config.toml
n_layer = 12
n_head = 5
vocab_size = 8192
activation = "swiglu"
norm_place = "pre"
rope_base = 10000.0
rope_fraction = 1.0
qk_norm = false
optimizer = "ademamix"
lr = 0.000418
weight_decay = 1.4
grad_clip = 1.0
decay_fraction = 0.796
decay_shape = "linear"
dataset = "wikipedia_en"
MLP neurons of a small language model. Each row is named by its layer, matrix (down: output weights) and neuron, and shows model dimensions 32-159. Each number is 200 + 30 x the weight over its row's rms, rounded and kept within 0 to 999. A neuron's up and down rows have the sign that makes its largest values positive.
A block is one neuron, or neurons of one layer that tend to fire together. After each block is what it responds to, as a language model described it from the Wikipedia text at the highest values.

L3.down181,188,276,222,205,200,198,148,178,222,219,212,150,200,210,229,199,200,187,221,196,184,218,166,228,186,186,205,174,196,239,206,207,195,190,165,202,173,204,190,207,197,221,137,234,221,203,235,188,221,154,150,278,246,205,162,177,192,208,232,214,171,174,238,226,213,203,247,229,184,197,133,207,211,211,201,157,178,216,247,180,243,168,190,186,223,195,260,198,230,222,206,194,181,229,157,191,199,211,183,168,239,171,200,186,170,200,203,196,213,188,193,181,162,189,232,178,194,194,219,242,254,204,175,206,262,211,195,207
L3.down410,156,182,214,194,145,187,248,171,178,173,235,218,176,203,222,199,224,161,211,244,165,158,171,172,224,219,188,174,192,201,200,223,181,196,233,176,156,241,180,239,185,204,194,175,227,155,238,183,202,195,195,196,191,159,204,232,173,221,191,247,165,175,272,223,178,175,179,239,169,227,217,251,197,189,135,149,159,195,202,170,216,197,198,169,161,222,188,155,203,196,229,171,188,233,176,191,277,231,183,232,190,202,173,181,236,160,180,259,252,199,195,168,148,202,202,205,184,261,200,177,148,194,192,222,219,237,216,227
L3.down430,208,175,209,234,194,211,170,197,201,214,229,256,173,158,210,204,201,137,242,164,172,150,217,178,250,177,166,170,189,243,206,182,172,183,215,203,233,202,242,169,149,178,148,193,194,178,204,170,200,172,226,186,204,183,165,175,220,224,249,233,241,204,241,164,214,172,219,218,193,181,191,177,209,240,222,221,207,167,215,231,193,117,183,238,179,245,247,158,228,176,147,183,180,223,189,165,219,176,229,231,186,183,195,201,200,192,246,188,157,187,155,195,206,256,200,182,211,198,156,184,205,134,191,223,169,190,163,248
L3.down770,186,216,164,185,196,103,224,198,162,179,206,228,225,185,195,187,215,195,219,201,237,190,186,215,175,178,205,165,199,203,210,184,181,177,208,157,148,193,157,235,262,201,193,175,178,229,132,221,228,227,276,241,179,177,207,168,240,199,230,193,173,234,185,193,242,192,230,160,177,162,178,196,218,193,221,166,210,184,235,173,227,167,190,177,230,191,243,236,214,213,148,192,171,190,191,191,214,211,217,146,215,226,205,145,247,150,200,165,167,181,205,178,187,215,209,178,188,240,208,171,198,237,194,202,188,261,199,207
Description: Word-final name suffixes

L5.down4,198,136,164,198,216,142,166,221,262,122,226,249,136,102,189,202,205,212,231,178,196,182,156,137,214,188,189,247,177,194,138,235,190,214,182,184,218,155,208,186,158,220,247,173,211,252,178,184,166,245,186,189,194,201,189,215,200,227,199,166,182,228,212,190,192,202,285,218,212,228,167,187,219,196,137,203,202,203,224,216,187,160,146,233,191,153,190,223,191,224,178,204,201,217,243,206,224,171,162,232,194,199,161,222,242,188,216,262,230,220,195,193,212,239,220,234,172,184,186,192,223,173,190,194,176,171,210,208
L5.down567,234,195,211,203,204,68,183,225,221,171,209,201,196,168,199,234,164,186,226,151,177,220,191,237,166,188,208,231,205,218,209,195,183,214,218,229,234,227,220,185,180,223,255,154,132,200,161,167,163,235,173,198,187,164,178,186,212,226,183,227,216,247,198,150,227,184,260,182,145,229,255,199,252,180,151,185,232,193,245,217,213,188,227,178,193,136,234,209,163,200,176,185,182,157,227,282,178,246,208,209,175,210,172,224,260,195,179,251,198,245,178,194,196,191,184,219,181,165,170,137,227,181,178,158,204,190,220,168
Description: Bare verb stems

L5.down416,191,204,151,206,174,188,146,226,195,232,182,186,218,153,159,236,177,230,178,249,190,251,213,205,185,195,210,227,248,216,241,205,198,248,198,204,157,159,184,215,208,195,242,189,156,215,241,181,232,101,203,221,207,232,215,160,221,184,196,206,205,188,200,211,205,229,191,222,195,204,154,247,211,244,194,181,202,167,132,180,196,225,189,183,248,180,198,228,243,137,186,196,256,163,187,195,233,227,177,204,205,178,194,183,213,117,179,192,177,186,250,223,174,114,205,188,167,191,141,162,226,229,194,111,203,188,232,237
L5.down707,178,186,136,182,226,172,197,241,193,220,260,234,194,166,198,200,230,208,188,212,225,243,276,186,169,253,217,229,223,200,214,189,248,213,193,171,165,208,166,162,218,200,265,194,137,236,240,189,230,176,159,187,203,193,238,173,210,190,227,184,140,186,202,203,215,268,216,188,206,213,197,251,216,201,154,172,181,178,151,185,168,251,216,187,225,200,206,196,227,207,195,204,172,162,216,193,253,210,205,220,231,200,198,130,235,169,173,176,152,165,240,222,171,142,206,233,209,194,244,167,186,204,218,138,220,244,210,201
Description: Year in full dates

L8.down142,218,200,251,202,225,190,244,259,148,240,214,191,190,211,193,160,228,229,239,202,189,153,209,218,174,235,181,216,211,184,185,200,195,148,130,215,207,183,178,249,275,183,184,186,204,251,181,172,197,212,156,193,178,167,250,228,246,184,156,258,255,234,130,174,203,194,231,215,196,200,219,164,177,190,201,135,212,252,251,195,206,147,167,147,281,193,203,204,227,184,244,207,177,173,195,222,159,171,155,245,170,184,207,150,153,239,176,222,173,178,195,232,234,207,212,175,217,184,137,214,220,227,206,189,223,229,188,167
L8.down472,218,179,215,203,173,189,146,190,168,259,168,240,152,232,202,192,206,154,215,225,188,190,200,173,175,206,154,231,203,202,175,159,237,160,157,203,239,166,177,218,146,189,163,264,165,185,185,160,195,241,226,227,204,206,194,228,189,201,156,222,199,222,160,226,204,206,223,222,208,192,233,121,155,178,231,170,226,178,223,215,189,234,178,235,189,185,270,186,212,197,172,203,206,188,220,221,186,221,207,207,199,166,275,160,212,217,259,213,190,154,199,212,197,211,174,215,250,184,182,251,153,212,160,264,188,221,169,153
L8.down511,203,149,191,167,222,220,150,216,183,249,116,268,197,160,164,188,182,190,206,145,202,182,173,192,188,157,167,163,206,200,205,249,186,157,200,253,197,214,183,188,193,145,151,207,214,193,191,147,183,192,178,190,178,211,212,230,181,127,187,234,158,285,253,186,196,240,136,216,234,215,179,169,143,191,194,206,238,188,229,263,203,163,244,213,173,165,197,199,185,221,247,166,160,148,218,153,209,216,269,234,259,180,219,166,223,181,199,197,234,159,169,207,176,183,191,217,195,217,162,177,215,171,191,164,214,168,193,187
L8.down541,190,173,165,228,204,221,207,233,246,184,230,221,171,154,220,182,220,211,206,145,173,207,163,210,192,213,224,195,208,189,149,228,182,235,198,168,196,191,134,181,200,200,218,209,273,226,133,192,163,234,222,174,229,200,230,217,212,168,231,164,198,270,241,180,248,205,197,215,252,208,237,147,202,160,152,219,208,192,225,171,182,149,254,226,205,212,198,213,224,173,158,198,203,151,223,248,233,209,193,172,186,209,242,192,245,204,252,250,248,201,215,198,178,200,143,247,172,177,185,172,209,203,205,205,185,228,241,167
L8.down635,166,203,186,169,196,252,218,182,201,150,216,212,226,229,197,201,184,210,245,220,244,242,230,213,224,258,206,278,189,168,236,217,223,209,244,198,157,166,246,216,181,176,166,214,183,210,224,170,175,189,234,213,215,226,232,195,186,249,205,263,198,155,195,173,219,230,162,229,243,236,154,219,214,228,213,226,177,235,128,219,239,219,176,256,211,234,215,211,209,242,212,215,223,181,205,162,193,187,226,181,260,158,257,212,217,184,165,158,140,163,229,172,181,250,229,168,258,149,210,214,160,184,222,226,256,191,191,210
L8.down727,238,202,134,186,220,215,155,164,189,183,182,233,167,150,205,215,209,214,214,133,212,196,206,200,181,219,167,175,217,234,207,269,171,151,170,176,283,216,209,205,257,230,231,164,243,229,207,210,160,248,199,247,179,155,201,186,195,204,187,218,165,249,165,176,191,164,215,214,186,199,228,196,196,215,219,179,157,170,245,230,169,209,174,237,245,208,199,202,196,197,181,205,210,237,208,215,107,162,180,188,152,191,198,203,182,218,178,190,176,177,201,206,173,172,235,205,156,210,168,202,175,197,156,190,169,204,216,213
L8.down762,203,220,227,246,218,165,190,240,209,204,232,176,163,255,219,193,185,211,229,203,246,198,241,217,185,165,200,218,159,258,248,149,256,198,219,209,230,230,205,213,219,182,237,192,136,193,157,98,226,164,191,182,186,203,197,206,129,163,161,210,254,166,249,235,187,204,166,171,178,160,182,178,182,223,252,223,222,223,189,187,213,206,208,151,170,188,216,215,166,166,259,190,266,200,213,164,198,210,184,186,206,168,195,223,194,176,163,222,240,220,158,261,215,233,176,179,180,159,212,229,244,180,199,221,216,206,168,250
L8.down795,169,147,175,180,178,212,199,213,158,230,195,235,194,158,229,222,224,222,206,133,229,179,166,169,244,195,161,201,214,235,193,223,217,158,207,215,238,208,212,213,210,207,215,219,207,233,174,220,209,255,241,236,216,233,219,217,213,267,117,224,205,200,201,228,242,203,269,180,163,195,203,145,143,226,218,199,188,140,200,205,164,184,233,223,212,222,163,199,178,178,174,202,251,198,210,247,149,184,190,241,178,177,210,199,123,214,195,235,221,188,191,238,198,209,149,204,184,199,157,199,219,134,211,144,160,169,138,210
Description: Bare verb after to/modals

L8.down197,200,148,204,222,193,195,194,180,220,208,199,218,191,186,126,169,181,224,161,194,179,199,243,225,204,174,221,207,199,201,171,198,194,242,202,208,209,237,175,206,186,210,184,191,268,255,172,205,182,178,180,151,234,134,239,183,228,206,199,161,176,217,227,177,170,218,202,172,221,171,225,235,208,160,147,214,148,128,223,196,201,208,233,214,245,218,217,184,209,229,218,182,136,210,181,271,241,120,184,141,187,205,192,219,210,186,229,234,167,174,224,127,161,203,204,215,188,184,209,221,190,160,210,192,201,205,213,200
L8.down349,251,178,126,169,183,228,185,181,201,222,197,215,207,198,176,145,218,236,149,220,201,201,208,215,172,216,202,244,157,217,232,190,179,201,175,179,173,198,192,174,187,211,228,203,205,199,198,189,195,223,227,227,163,168,183,220,150,183,153,168,156,205,218,246,220,194,218,150,226,193,252,212,235,187,193,190,197,215,155,191,134,207,176,175,199,216,278,163,218,230,186,184,249,233,208,204,225,164,205,239,197,232,191,169,159,193,226,181,165,250,104,163,172,199,238,211,206,185,190,182,235,224,200,193,197,237,238,176
L8.down512,184,253,187,181,208,165,216,194,193,211,173,158,201,164,159,272,175,198,212,231,198,251,185,215,215,228,168,229,195,192,176,180,172,221,224,237,219,210,151,165,239,286,293,235,181,225,221,151,221,186,196,191,190,225,232,141,206,141,202,167,227,118,171,226,217,127,203,256,179,244,190,201,254,251,202,212,178,210,193,215,219,208,213,263,260,182,207,163,191,167,205,191,216,155,212,173,220,162,217,227,219,223,257,165,183,228,216,177,202,179,191,170,186,231,202,174,175,215,172,213,219,198,205,233,220,183,247,198
L8.down546,196,168,123,243,225,218,171,164,246,206,243,206,164,178,174,231,199,280,169,245,237,207,223,140,200,207,169,196,201,197,178,161,140,208,201,203,199,149,175,173,160,198,197,225,171,184,242,192,254,244,168,194,172,197,196,198,208,181,208,202,219,178,172,262,189,190,179,219,234,244,214,193,168,161,190,219,195,192,197,211,173,237,229,168,134,214,228,236,183,230,175,258,166,190,192,180,252,178,180,166,184,236,153,213,232,168,219,194,124,169,191,169,217,211,240,208,224,179,176,134,192,192,199,209,197,213,193,167
L8.down630,206,190,160,202,161,194,163,197,243,177,168,178,160,101,154,172,194,177,195,153,202,214,200,191,189,217,192,178,190,200,205,256,196,236,154,213,222,154,200,177,175,205,238,198,212,239,189,182,190,144,266,177,223,207,201,195,223,176,236,182,220,192,236,210,235,197,210,204,236,256,196,222,258,217,201,204,163,140,128,144,177,199,235,202,226,195,283,135,137,181,170,194,251,220,260,205,243,216,175,200,200,235,241,196,244,191,138,223,123,184,220,209,226,206,131,257,160,155,193,126,150,159,171,195,219,150,202,197
L8.down661,166,235,185,213,179,203,180,168,206,168,148,213,202,179,172,215,204,184,186,210,198,194,207,214,176,182,153,218,134,222,238,247,175,198,191,173,242,255,234,167,181,273,171,262,164,222,177,187,169,196,191,226,193,186,148,208,229,240,228,193,213,183,249,219,242,215,165,242,165,234,197,227,192,177,205,205,159,225,204,177,209,212,238,186,219,141,216,229,165,204,187,240,178,184,205,216,131,150,198,183,155,218,206,250,195,222,165,262,178,206,148,184,212,184,154,220,164,187,247,197,262,198,171,145,157,212,203,235
L8.down678,222,198,234,239,200,233,208,219,163,148,201,205,118,205,184,200,220,220,229,200,202,225,195,169,158,198,149,141,222,197,186,219,186,210,166,198,193,182,185,208,225,206,218,207,236,191,185,235,248,204,224,243,184,161,185,159,243,187,254,183,246,227,239,170,191,184,205,170,164,179,170,200,227,187,226,209,170,194,188,145,217,160,167,212,224,187,163,184,139,208,165,199,175,198,207,216,106,182,219,207,149,218,259,194,198,202,213,195,212,231,201,227,260,215,210,205,182,145,218,221,250,204,178,170,207,148,258,211
L8.down810,214,222,198,198,168,161,181,255,220,209,186,187,243,213,169,211,204,229,216,135,203,168,204,216,206,224,221,211,201,228,200,178,137,229,175,195,238,218,169,207,205,224,254,167,231,236,173,165,253,198,210,193,252,199,195,195,181,173,201,177,183,185,257,200,272,195,171,201,240,223,182,159,111,111,217,155,206,242,184,276,173,172,186,226,323,152,166,172,158,198,235,219,219,152,232,217,162,193,179,197,227,235,193,235,187,200,186,196,188,152,218,200,175,227,206,215,186,183,207,210,200,174,224,173,260,212,147,217
Description: Year in dates

L3.down81,222,181,168,235,162,163,175,185,169,173,170,181,202,174,226,204,192,214,204,195,204,185,180,232,256,227,208,236,200,191,222,170,249,173,191,230,198,163,203,185,233,209,171,203,168,241,216,173,203,190,175,232,194,223,162,182,230,201,206,217,200,194,192,218,192,210,144,218,207,210,233,218,210,139,198,191,158,181,112,123,201,212,195,216,230,193,187,195,258,198,175,178,212,141,205,204,234,194,218,188,182,214,230,190,224,226,255,204,256,220,171,208,190,216,166,226,202,166,240,150,215,203,202,202,184,221,223,179
L3.down139,235,200,210,160,179,223,206,210,232,200,200,179,148,190,225,189,221,219,211,138,209,219,231,184,192,212,208,238,172,179,176,257,160,199,207,208,229,242,148,184,195,217,191,231,217,205,212,272,204,213,242,208,200,241,280,180,179,217,130,241,157,237,236,179,221,145,207,194,159,220,165,225,210,119,162,221,200,176,203,120,261,145,226,197,194,197,235,178,186,202,168,220,225,194,243,192,252,271,245,198,226,220,214,204,203,201,217,214,157,268,201,220,226,168,196,155,176,215,194,152,197,181,198,207,179,216,245,188
L3.down155,177,217,264,210,145,227,229,211,174,210,186,212,173,192,200,207,208,165,190,290,167,152,171,190,213,209,163,213,163,146,233,196,186,206,238,182,174,244,209,222,212,208,252,214,186,202,210,203,215,185,199,189,227,197,188,264,208,177,178,257,237,208,229,200,225,260,144,240,183,272,187,232,232,175,218,195,124,196,171,190,161,201,134,167,209,237,211,167,227,158,238,202,228,143,217,240,165,188,177,203,130,182,180,201,153,160,247,199,169,186,230,180,211,181,181,243,228,183,176,221,192,188,196,203,183,218,197,216
L3.down248,238,216,192,173,202,224,176,226,224,210,283,214,162,179,225,196,183,203,207,222,177,161,220,150,169,216,186,229,215,186,199,193,216,212,226,181,190,187,188,187,243,194,200,183,215,163,242,176,216,231,224,225,218,193,230,183,221,171,163,227,155,181,176,188,187,262,232,258,211,218,200,214,162,164,163,213,80,220,183,177,198,199,181,191,230,171,238,206,234,155,183,210,236,160,178,206,209,247,196,219,185,194,124,197,144,204,196,224,180,173,224,179,185,186,202,204,212,200,210,180,168,236,202,160,183,258,223,213
Description: Year numbers in citations

L8.down125,176,181,187,240,208,242,165,161,225,172,225,175,186,164,190,194,204,212,185,159,180,188,136,194,216,190,200,180,200,188,255,217,202,190,193,237,174,211,204,131,204,210,217,193,199,223,239,143,165,139,185,175,221,174,219,204,246,193,227,233,183,172,241,186,219,209,207,216,232,241,168,193,223,191,198,221,201,192,128,152,230,200,188,201,193,186,185,217,236,180,200,172,188,194,264,215,242,144,142,221,227,211,237,212,182,150,200,170,190,159,191,225,212,221,246,247,204,137,209,158,203,230,164,191,240,238,170,191
L8.down128,181,197,139,184,194,218,198,219,193,197,170,211,186,186,246,251,248,200,195,194,222,228,194,224,208,183,150,260,175,212,157,179,245,181,218,216,208,163,191,211,234,202,183,213,213,189,171,158,248,144,236,221,208,229,135,144,254,175,192,206,181,224,229,226,236,149,163,230,200,202,154,196,212,232,252,214,245,220,176,232,232,206,208,189,209,213,190,205,193,146,164,210,212,173,203,207,262,167,203,193,141,219,196,186,126,198,236,215,194,176,230,217,189,203,196,193,200,190,169,189,190,152,188,203,227,227,138,174
L8.down163,187,185,168,177,233,199,216,174,189,195,219,236,248,181,206,161,182,237,210,164,191,223,215,192,165,141,165,225,140,226,239,167,230,243,186,212,200,220,284,193,185,204,186,195,179,176,220,212,234,127,183,196,217,225,225,224,198,169,231,147,228,120,206,175,177,165,237,205,232,207,275,216,174,184,212,164,230,198,186,198,194,193,186,255,192,225,191,313,175,223,183,225,185,206,222,226,221,185,207,172,259,206,234,246,201,221,187,269,248,230,150,177,204,215,176,184,203,185,225,256,213,136,247,182,186,198,254,160
L8.down224,198,237,165,173,275,260,155,258,204,242,208,203,189,208,195,109,178,204,261,182,197,174,191,252,171,247,224,178,196,231,195,199,169,204,192,197,190,150,164,216,258,193,196,229,204,240,193,198,218,191,183,222,227,201,193,182,139,237,207,202,228,270,255,192,245,182,191,213,186,160,201,143,174,232,214,182,208,184,173,190,179,205,180,182,198,199,187,228,200,215,175,250,203,185,233,153,213,213,154,229,175,178,237,171,209,171,228,171,195,186,179,237,167,214,205,193,160,237,211,209,211,270,243,182,179,198,271,162
L8.down255,144,171,202,250,155,206,175,244,219,190,186,152,251,255,211,184,190,187,209,183,174,250,184,200,204,149,193,187,217,225,169,224,172,262,181,190,224,222,158,201,229,259,120,228,193,199,231,206,217,193,173,210,211,212,232,173,192,210,213,228,183,159,189,192,251,250,249,199,227,238,245,120,203,215,169,161,137,182,150,248,171,200,200,213,174,183,228,151,214,251,209,230,155,208,223,231,198,287,228,175,218,159,201,187,198,251,181,225,198,152,212,200,168,217,200,187,188,162,207,178,240,211,217,229,240,214,225,210
L8.down357,234,191,224,196,225,227,264,201,189,203,262,250,237,157,190,164,184,217,245,197,208,262,188,217,206,161,191,157,211,195,183,207,179,196,176,244,154,196,210,257,188,161,174,237,230,204,212,244,172,206,234,191,190,209,219,232,264,204,226,192,229,204,216,136,168,200,217,229,177,203,176,203,181,218,183,226,193,214,264,217,188,157,193,218,236,228,228,157,193,179,190,164,201,149,164,183,235,249,262,184,214,152,201,237,230,242,143,215,216,246,173,209,201,225,213,199,226,208,247,225,137,191,173,174,222,204,178,214
L8.down750,168,156,215,165,184,190,153,167,228,206,214,204,194,201,169,198,214,245,165,214,158,216,164,237,216,206,172,169,216,187,200,263,255,177,141,208,168,178,220,200,164,198,186,176,225,225,175,202,264,159,218,225,277,205,152,182,205,185,221,178,269,207,163,195,220,220,219,196,158,189,172,165,178,196,246,170,217,248,261,196,209,197,217,183,192,227,207,239,200,225,166,245,204,290,227,179,205,176,210,198,207,211,194,187,164,172,215,249,151,230,176,238,218,239,219,193,171,204,195,180,128,236,180,140,187,237,192,240
L8.down751,160,171,234,236,203,190,183,211,183,204,245,183,191,95,210,237,152,240,137,161,214,221,183,193,212,211,204,197,193,202,247,164,203,131,207,239,222,132,252,216,202,197,197,147,229,184,159,156,226,204,174,180,213,254,188,193,179,250,186,225,162,227,190,248,203,186,242,223,235,216,220,217,170,227,287,223,188,174,206,205,205,182,218,182,212,163,166,174,216,209,219,178,189,175,210,193,220,162,162,177,196,105,272,156,144,204,177,210,202,223,231,239,156,212,159,187,250,215,235,223,262,181,204,169,198,201,211,177
Description: Proper-name continuation pieces